{"intermediate_size": 640, "norm_place": "pre", "beta1": 0.9, "warmup_steps": 200, "doc_mask": false}
MLP neurons of a small language model. Each row is named by its layer, matrix (gate and up: input weights) and neuron, and shows model dimensions 0-159. Each number is 128 + 32 x the weight over its row's rms, rounded and kept within 0 to 255. Numbers have three digits each. A neuron's up and down rows have the sign that makes its largest values positive.
After each neuron's rows, "fires in" lists the words (lower case) most often at its 100 highest values on Wikipedia text that the model never trained on; "fires after" lists the tokens most often just before its 100 highest values on Wikipedia text that the model never trained on.

L7.gate5:124092104154118140106134097198138129123144097078090089057101082070115185095114138162131111075111121137138135151081159063132136144144112083065116158181128110085104169102124170047136165066084074180065171107141082080054156122078149149135149118159171127095133119142164147126089093112119162094111096147106093105142121108140100098124126133134115132156077148102127173127124094174165154142156112150085092154178130125065181160158112134119106074112064147114142132153155092092096152135128129
L7.up5:144121138155074140104163073156141163168097144161091105175128138109081144087132143138106094181153137091095075145109114179077164078127114117076125147105064098109110129089145116093187144140117155166092146145158134135124116143111111191160109171138192110136164128172128152166092109110136138155120145141113169101121093118060133142150118112150186158157194083124165144070195147093172167136120119174174144118133087087151124106097111092103078114089084081195119150195202146108098158104113103
fires in: "this", "the", "was", "their", "can", "are"
fires after: ".", " which", ").", " It", " The"

L6.gate284:162159108080138135124078097048115165147093154140086145133069198139104147080150134162120129182142089218107149134117161128158172191126106096150076189124117161143077129099161134087168183154145134127126101161140143161200144089149122143139121167120137160095157110113142124124119084105129149064161142178149095146139136118078147078163106084084150158190091095154137131157159084160111123150131125117161124167133144033136126090137093187043124134154133125129125135140150122141168135168153142
L6.up284:135161053128082148127144123156153142087110142138133140094100159128113146110112138168105141133129142115146150163182164099107098153072122134147123137137146147158135134060118178123154185082138136189127095129120115143102216115101132113169080132183127125139149167078126086178130088045125195127155161135126170105145159148104081131077141070094082118157143075119175137142121097151167119094104192096116140124171166139134142082172091152130148137098093080139198115084165140154212141176177158
fires in: "be"
fires after: " to", " can", " D", " d", "os"

L2.gate378:110147139156143153137101149080110161167102153146182109133147122132152129140169133100147114129121127121172117116098115175117154076140137105126144141119046158140142107120138213185120055076112130192091090117184109065124105141147124158100147116128134079127127118184095108181101125142172150136078136136138172118121149101112107123179078096189135147088072168083143147131183115129108080168133146105043102112141157073155184132064098137100130107157124205171130119090173103168172166126089153
L2.up378:111194168146167122171098172085082187144103152171133100130140159103146112145103123117115085146141185155127123114114110213100122085105110120127165141092139129168082127118112189209132086175108106137083118138150170091173134137121122166099136102070169067144099109128128105167148170191139159130152122097124137109139132169109070123153134120155111164124098166090052134129190150094124111123082113089098124096153113056166125128157128115094110142116181170128137156059126128158101152193124206
fires in: "april", "may", "june", "september", "november"
fires after: " in", "In", " In"

L2.gate36:117142130134141143130121145177151130085093148118084165161071061099108161124103114141164091128132067164123120145107147109194157097140142138152076101106117118139103140063108145152131198138176096148095126080137136187130196103137193204130135122139125105064169111094097137116150089136129152060146145093142173136196152093114140113057127143119153124113096152113169111116134160122168135125098188091192156163123118088106128097125098108046080122138163174140128128157140126184118114198185151
L2.up36:098118120149180141120126195158138115126135118157071166125046088120100149153067108153077051100121117139126112141133147085165113135144128089122121073067104176181121167099144137147144183144093111122089088112124082166124137143108195163059122164107168159126180129081098116129213134099148136085157140130099188127152148114124108104101106095090168121146087165092132077143107118143079117129115110089150105104119148116094100089137092140084087157168137137113108065133127164184133133216169147
fires in: "be", "among", "it", "becoming", "not"
fires after: " to", " would", " is", " was", " can"

L8.gate288:092150119121116166114172166130134139148137103138109152179130167124182141134159142110142129112114121128040095120148127117171157123149171105094177079161092155116103121103164072128160073095103251064083118136060191150092085117079087144137093128072175090148132120122123103122099115147159128117129137140141128160168159087142140134127175103128123125138170138069137155129124117123186128111118123096160107139099159110133220141071069124151147100173162117097121126117150177122102157180076190
L8.up288:112147116140088098109184132134112105092150129137156115148133135116145151116143075070140143168128151129088141144083109138135166142120129128111150104135130159092117107156179151119187082116105197087107114044109173106075117069074088133150159108125104110181182148131156162123058089128166087196125135157091111131134140104115210089149189113134170121180165127058154159150111154072190148154177119155154108149101131159111212166165082139142170123108161109114150134100141151088111113144113190
fires in: "in", "although"
fires after: ".", ".\n\n"

L8.gate487:116135141119127090101138128169091156138179101088152136187136136112167102118097143050241124094125136111113146147069157114112125118153161189118111117196082105111037128142150136175124091141127095188121115075124169108138133119125118147148121104153178097154095096117121053144077119141186135128106173133129186140109093065183128148141143095156156163159182132169136081094131146057167133123158059141131093122128127155121148128177070167140121117142092166151148113099113142089129173111100138
L8.up487:156097113178180078082126111114142087068127154112117132157128168134179141127131138116129159164164109146144143113118207135116120143149128082095081147107108159132122068093121202179107096162137113123069140035089043161114096102099158118144117084128113152127071140120169077152093192145150092141120157172134193072143144141128085146159134158139148159164150149095124142139081173111103128113150103141159106133112065182146065168156175144159077134131146110104110089120130106097095095097179152
fires in: "in", "for", "at", "to"
fires after: ".", ",", " sp", "T"

L2.gate476:182135127179109149064130101104116116130166065098100134138155152140105129141142062086167108142159143095151129161071147110132138057113154122180089150078082101111130134178103117128132171190093164181115106098146090152183088170176165120143176027154109157109080087075139166108129123123162116177120135112116188171129166096074150082144112103106154115118143118080127166108090088151106084070131125193146124065121153076136154114121114143155134136125061144092118146133150141135143154101128146
L2.up476:158147122174081140087141099134119116103121012113122123122182121146075168125132123093194117121108088085130149141076118125104158094149164128149092111130108068096146127199079104125156178140125159164125133123123087169135096144153206086165154119143068180093102102122152149161139109128176097147154132094117165122116151062086142088179095119109168096162117155067139183105068073131044094078142173115128132087121142116109151131083121144129123124120092154111113130139107113129131147125210124
fires in: "end", "main", "top", "most", "right", "largest"
fires after: " the", " sy", " and", " The"

L6.gate244:119108110132132153117169064129071105095171130147165089122129099077128177134135124175182135142172136101093143109084123150111142087140167093158151107155160076184107135143173117164134130120109159184093209122119148093060113150090132099114117127126158079137121146105177157158121130163136111077119133167110105201142211084146149076151143118073071106124149187188101124140133095142134152168180081181140103124172108157145173095081056129153141124109180068142116112111109135097105153098133150
L6.up244:111126128134085201126113119100148090103113124118095094087121118178125165161141167098139123133069110128118119103112159128157146177105152131119131110117066132081134132120115038151127084125162144136145149144122157067064127142064157112073097109106142096147154095119142131151108123150158152053135163148154119205082120162139115090181129105153155080126224109056106089096090203131206149123131123190168166123141092170093175122113102099118072118129172115156143115149113146078163133157126117
fires in: "in", "at", "by", "during", "before"
fires after: ".", ".\n\n", " Be"